Weights of a small GPT-style language model, trained from scratch on English Wikipedia: untied embeddings.
MLP neurons of a small language model. Each row is named by its layer, matrix (down: output weights) and neuron, and shows model dimensions 0-127. Each number is 128 + 32 x the weight over its row's rms, rounded and kept within 0 to 255. Numbers have three digits each. A neuron's up and down rows have the sign that makes its largest values positive.
A block is one neuron, or neurons of one layer that tend to fire together. Before each block is what it responds to, as a language model described it from the Wikipedia text at the highest values.

Responds to: Pre-verb adverbs and auxiliaries
L4.down267:201071068144159121076157132190117140197118115134201152132059167105125130150081124160126163130178099117102131147147141141086153126179119148127074117121090129146158077148179094216105123155100177132146198106150168069095107143095105133099086142110099141095202137117165106150129125129170066097154093095106120169125056108157094122134137096170125142143104154135111108163105105135107174130142
L4.down293:185099118149136061088114103189124137131092200084162112180083128095142165128203039128158102158100141116154189186162141135121082108165126091103134081111111109162124138150126121180101139137155107111103101109170144118200162101141068080138138154131109167138156142138135088146179122166154076164122095134137109181044122157115103097099125136174147129146130119127086097129118087151108093157148
L4.down628:180109126119195079114113173169074121175112112148129155094102175095153112144131176094172128137170133115131155128144205097113083105100174106141055092149165130153147089093128138163118135137134161137155091113110181114137097120136165131113138113128123113118172161087159133118091153091140094076170117189140155157086155089120144148144111130127138100125120128168131124113142092106039123111127
L4.down667:112074117160136155165153097112058120187107109186154148148167113154222143137098103159134107132144073122151134080127113115115086175106140142176118150123120097115131144118114109161100118140075147119169088146143093168179162136062087105084138120127097110074141115116165163064146119135179078134177122145147093137080049140152105152156132137164164146140107096190138156113121152068053088151110

Responds to: Adverb -ly suffixes
L16.down67:149111102125207171132095146144106154115160105178134125184166175064118080142193149133143126089128138086225040113153153153057104087146119102179070092164155108126187118123124173123180119117137127161126122103149179104116117085146134115086122157125137106149168125117085158116112120142161094129167130115217172143179034132144061108126117111099170140078116117195139092164156127093143151146150
L16.down76:131148101161104087155152137177133139166141094104159170102119135135128162158131081137134074185158143105152092108159127149102143079099113161065100132146165118149101129145127192144134120083085145165182106140082120113135117092122123120127124111081116110057128095144151202134088160068188074091163202116129045138149082140133146154136144074083107111099104126179140129137119110077164093197181
L16.down108:146154125102166136132170131154167152149094130169138140105141136137128145096138190133104153164138134135148151169107101102102083160105128205101120138169168151140081156145077137117134128052096171088119102165150129152153135144136186127111085114043082131182186164073149125087096163128096116060100095104103124164138082165110117206122154111130110133104157175070133117100096050113151207169096
L16.down132:143123158145150130122114122150149125137124132130122159156131117135149084123141066136127149150169172147173088140117161138148147114125146141149083141152096129075026082149103097119141140128187089195052104150138171166184035143104093137154123102119074131113105122105109152167184147198133086180049139055128111092098083097092149101166131114077116159174128113151102169182060125053165146126141
L16.down136:129088160048139158096106147066154140129108098126158097164146116123137090151083122135095117128149134107065181128153125125087124179090128037118155154158115132160172074142078076147127131096155080082156138132068126162125081120151090179154112066126129173196168132179154077157126146129126120142093156158098104161072153168086105126077174108130159170130108090141109092159091163090106160144182
L16.down158:073099148099124081124188104154114124143088145084105166134096123121140126082071167144166067139112138051130186084124166116119123173133108114107094112118134077169065134152127095136102127168135120151102118144187148154151095136093127068191087119151128154115123141152169052114138158178151153137147123123144116141107102148114106127087189112153096147169127129145092171143141142169115137102137
L16.down202:100154097156118123159133098118063066102087146092059108110159126123170090127149144151199160123127147137114176136057134121113117129160103083091117164083167086135111090088133094133167174101120115169172125203123123077140102136071138109176098097097119176136124069058145122098121112141125135073125131102090183113101125156131152109092153133136108136124090079125201118138086137135211062105125
L16.down271:189086074088110132131104101094062116183131109116086101049139149179144148151084128171130100104164179172170176145122181165123181145123145121104136150118132122138111134137148071153128126146135112143178062120141062134149149104107078116093170075112077147131123125150117186083088121103148125069123098153057096119101097139132124165166140089123138039181112139173137139089135159194144121159143
L16.down315:144121124150137121111145131136054101103125178173116115120175068109130131077154158090195128144104129100154104119191117144102148153067188134095088085141080169109163119128163086075137115147137173126126148117152143103153133092079095147107176117109175151146045130155131115105146113148073147117130100106132190130176124108148098047082147134073189135157115099178119167128173123114093094096178
L16.down357:143136121142112105169088142091179132132108141076118100114149075108161106106149109117094201147153155178080130119135129087132124098180150093100157071115120162097135133113122137154132128167183056193119141098133187106165105100092153137101167133089167153146173133122151126074123128113134133108119100076201074155148099150105165100090202143166119102138152146118141134068248146128141129123173
L16.down424:158119129129137178071127158086143150104119121145063105087095147125130116160148192119143169148127184082141113132090127164125182156141158117110152142165148137135097122153148116173134140145104189135145161101149121049143204060135105139150104099162166150112133189176092118118162135166135110153041111083162149118102122115126172121100054127177117111126150181111152151128187117139180167115180
L16.down453:182108099103232165150071166118145154139154108117114120119123149160182119057137092128129154063099101153158135134085141127164116201069136131157170161171153113115123171107135151175151118151135096131134065125132180167127107131163144180150076110086118057104110145161126142153080127149124161126157141085153135117150090132137055145121162140111150190127110095169164140123118099125172084161147
L16.down484:163134096116093163168139099142156108167148141138156134159132110167084088111153188150139158144133075132121144105144196139097169175140142129097154104157124098150121136156168141133074110132083132179144118124180123067137120071117105199148143118097092109118085106172115151206136110139138127113081132161056153092121081137102168136114136202131066175167139140116128136140161125142158111064209
L16.down534:172128103158104172198156098103140094127174082134129132140147162213150134140069111144094114180182149155149152103145135151162176200149173122097158112140095147159126139188087092082124133156129154099157108105152157079116177184135116097141149134146143156160124160083099093134132057159119185061116128142096099170119087157138164133125160163176153108109151102173079071095171112132194107114160
L16.down539:136113060117156081151123136160137145121098078138138086122122105089167128161129117167111140130085096091101123138164180156122185119140220151158107151142100202136132128115132105121148160071112173117112086076132139111114163155153143089108132151161111037125127136108094097094154085143116127108184084148052122079152146135120130139122089127109149111200125137174103119075181151125211177141171
L16.down582:147128107096146148170157149121145091115149138139145137159108112162144126113101076178161141099137128128195205147172131169102087150089109156124056118160132147080057078154103165097141106114114106096162130143129115141096184116137104126139168111123157137172133163159127162099103072114192200104143098112090074120092113133154109085164151138107164158188141181174167167174102125078087167090167

Responds to: Number and quantifier words
L4.down496:131169101116180142171070123065130128115114127092125127137155116109107102135150190144159089105078117146077069088086099094070142110135097087111157154117139080159116143107148162166189123168132119110137155173131129150142134087190127077131163113234091155147113138124152035132124117137083124146153061074135168160159102175133150149158130095146064084145135084076121162160136094063105121105164
L4.down556:084115115087161088150117150110097157141101129154075114163109091087145138152176128123143148103123083092102118119189095115142169120138103154134126065126137162117136166129077139128109102111115145115165089148126123144088083129067106095101076157190110194124161157129091150162135092126121152098113103168167086086150106158170132095169120141060110086145149109209142096151099116105140148151108
L4.down586:158090146118120150106139114116095154155101107093103140192102128097131168120118098155199150150138149117138118122092124106131164069131184090149103092183181172168159116105119164096136128147158130125109097128176170175147148153158143120154096156163120141135172114111100079118159076112149116089157108084119162099176114079103138143161174172055151103151119103101158116166126133180140194141193
L4.down644:094154165111117167148152086138166157155112107152109138183129094098103061112162174174188104159143102142131070184076079112091100113141153133057113163168172081158153098149135105163130181108097115139110130035156121142122039168198146117119136170168181141103119151137117110101094137123129169121128104150201173141116077060137131135114105146110110169159153064208075136126119151138148113087114

Responds to: Infinitive "to" after try
L16.down3:182154078167163122049139160149148141115129054076072113128135138156164093135048175124102112142163071116138121134108151110086064082080156124112075128138166152148108047156108142184153081140146148107143117145121164104106032120144096150192144090119122201157159173121183180115111140131110142115198160153129136090076071125142111128139141111134181142131199103136179123175109119176120150113161
L16.down4:063168130103088108150145089145152125137102145113143055131124107127210134133104042166159090202115071115150183148147076101108113109098133164187116104119155125172070098097114070154098076157066122100104157140081218163127119154075184144054165080123157091157155132081088111137083109145188139138095145091194155070139125153070103119093087133142133076100096122167172131108057128090081139148122
L16.down6:156160096126119130082116096086089176116170111159130091105141133155113102153150129142151114136116146135169154102109131112151098096137130116090105125132139143138110147163159152085135160190082182076182160142140126052101145121155112092130139097150138150136145141127132114153128125168189120143189156138170084148097134133101135092089172104159115153166163112147161149135121142122102180089165
L16.down150:201130171109133126124114152082157130165095175090147099068127114157174101182157061132118111149148169096159085157117146126113145164143111117166119073109126145125097073121176217195134166097152132121135117102108143106169130175126212107137127098155205086082149146130098096093120114091149163107121109148155190172100148111148154115111092158165160118123118091134113128170105107162151114151082
L16.down211:103192144136130187145133131147128103107111173117167149131194132117166074072107136141156129139149067091151086141049147139109141109097144136236156149120104117106125156091152153127136144115156136147182124137066143136149103129182114119064170110175138108148148134154148127162145112142219162134075163140061143189171100093098106169154158056116163182116171099157116151093112142128165132158105
L16.down212:160156134153147132134103105101132125161157209123115154145103142151172162100101088075115079137140095197103117171229132135136125098182115129098096105110156145214129133102123114119132122101166137128112144067155106133095095099188128145181136100105084127110155122107075100167100164119165098078118134107130158142175167048107139090130118109153128160148097146121131123141103126182132144146200
L16.down229:194096117157095128126111154157140095149164140137173161142158135154112115170169096129198141079125115145127138120141167071103190048110156108155104091096123139093116114152141180127171150169193117138116102137142107126130106155133063073143117157149121111140086124175039158081138095113111144141143169089097102087095179147169146139152093151090156158111123168060151109184089137126217115098115
L16.down262:129095125130061145148118143074070092170147139160166121090102152145154082104129116083150200128134087130121122144157119101121059092087104137133115117121161191143096114127165150151107155115090121101158113144145082144089090090149076118160133089102123128176143087143113124079126149215218093107171164167147104109111107150087136108158125135147116199128131077139113152177133091161118185115180
L16.down310:087116188112114121130146105114148093145133140117182151093134082137196171115119089157150123088085127121102119123159130121104105089131145130092162070133073132155157106169151125143066140160106148125116137122139029100113180191116131132143096104142149124138133083096036121135136115171183107168164099164139172035117168143080087139085144132109135123120062150160123071154103060092122163135157
L16.down392:108127200130112120096187102058150169137134155171092113109159152111131106105098151150092091150115149151117125077102096107113147164130171129144180137140102138194175150115132146136103107151059157131166137122130161129169158127188084140189139131215169064180127176092189139100134147098171090144120106176107106068102108089136144204121135116165110078093138099181138139157113139123082113126184
L16.down420:145095154153125110123160163130134119098072115120097125148122137075132133150136118149106187108136104165145149136115119156110119151169143157103141171108101121148145107071143112108119085096146073154136175147129118113149106101117131108090156160108119134175053055092101177137149199104118117085090138205132081134132125058163155077152089099136085203097172172143124128141084140115162157105139
L16.down452:146068143101190144151079161106129157163086137107094162165146126143159159095132116161127191051148121112061097071111101132107162122134077138213150118133165157169100119151087183093135095068116140141110123136091124111190121065141135100127172056194103116084194122167083135101081191160137136151157155120186089124134123131117138156146126149110112114079076159156119128125102084100139114102127
L16.down467:111192108086099111106095147137154133184175127130156133168152120115149134143091142107141125086152085119050137170172116141107078118125110087129109177098113175067125079076155113145120106122088174133153197203163124140133116168129110185165129096107155127083115098168121114132140130155111107120134193139108114112136158186073114122146135128085204126083164080108119217142211141113139135115164
L16.down543:118134119105105115112151154138071121179115162152107152125144025114102124085111121141149120101099109150116174213117174151066170089145113101146174118089107219137146086109134119123104167136150100116130115089141105131138081109174141118132139122081139133123134171090109164163199141065109154093121149143101078134201127115160219138104159092115176096153064127115099138150079147150125103154120
L16.down565:066118124150135093171153054098143135142082127097096121151095095080159106097085134131110193108082100152182092179152149140083090055105097135145146101052117076121079110103128160143117127126098247073100067149074110077155092087162158084100088122102129111131159203093105124102195102100148135105133125143174114132158136131109147118153093067115093146108116151124179118118119133114183106158127
L16.down567:123067095129113140230132181150124087149099131145148119120162095181205186114118165136156100183118119153152122147156127119115124078101112174137083125119177050153111145090154207091174159106147134148109206120168188140158125136150095146173097096143091097129148158157182145142073138109133118081157153112126077151131119157202161114125114034113169140170122108120143138144112183125207146127093

Responds to: Adverb and modifier endings
L15.down222:149153168138119117143162121102142125094117166054169150143123134120187099182183127157161139113154127095132188152123144101143054126185136108128106097101088122106116092117092145143137047115137152127162119105110219109122170151101143153153120110173081149076096090061106131121166136148113162156068150142135124163102113132134153123096162135103226100109151108180137119110095109158119045141208

Responds to: Infinitive "to" after effort words
L15.down433:214132147162106166159164117100104125105111173128142179085122130065163153095113098144084166179076137099147099120066131117130141083182161166145153136146120098139112151057130151121074093155152101172155108167142168150184140124092157156084190101113105154133159079118053136151107154134192076112087131154147121121128109154127189068136186099044143132119157120126045144121137136123161085123121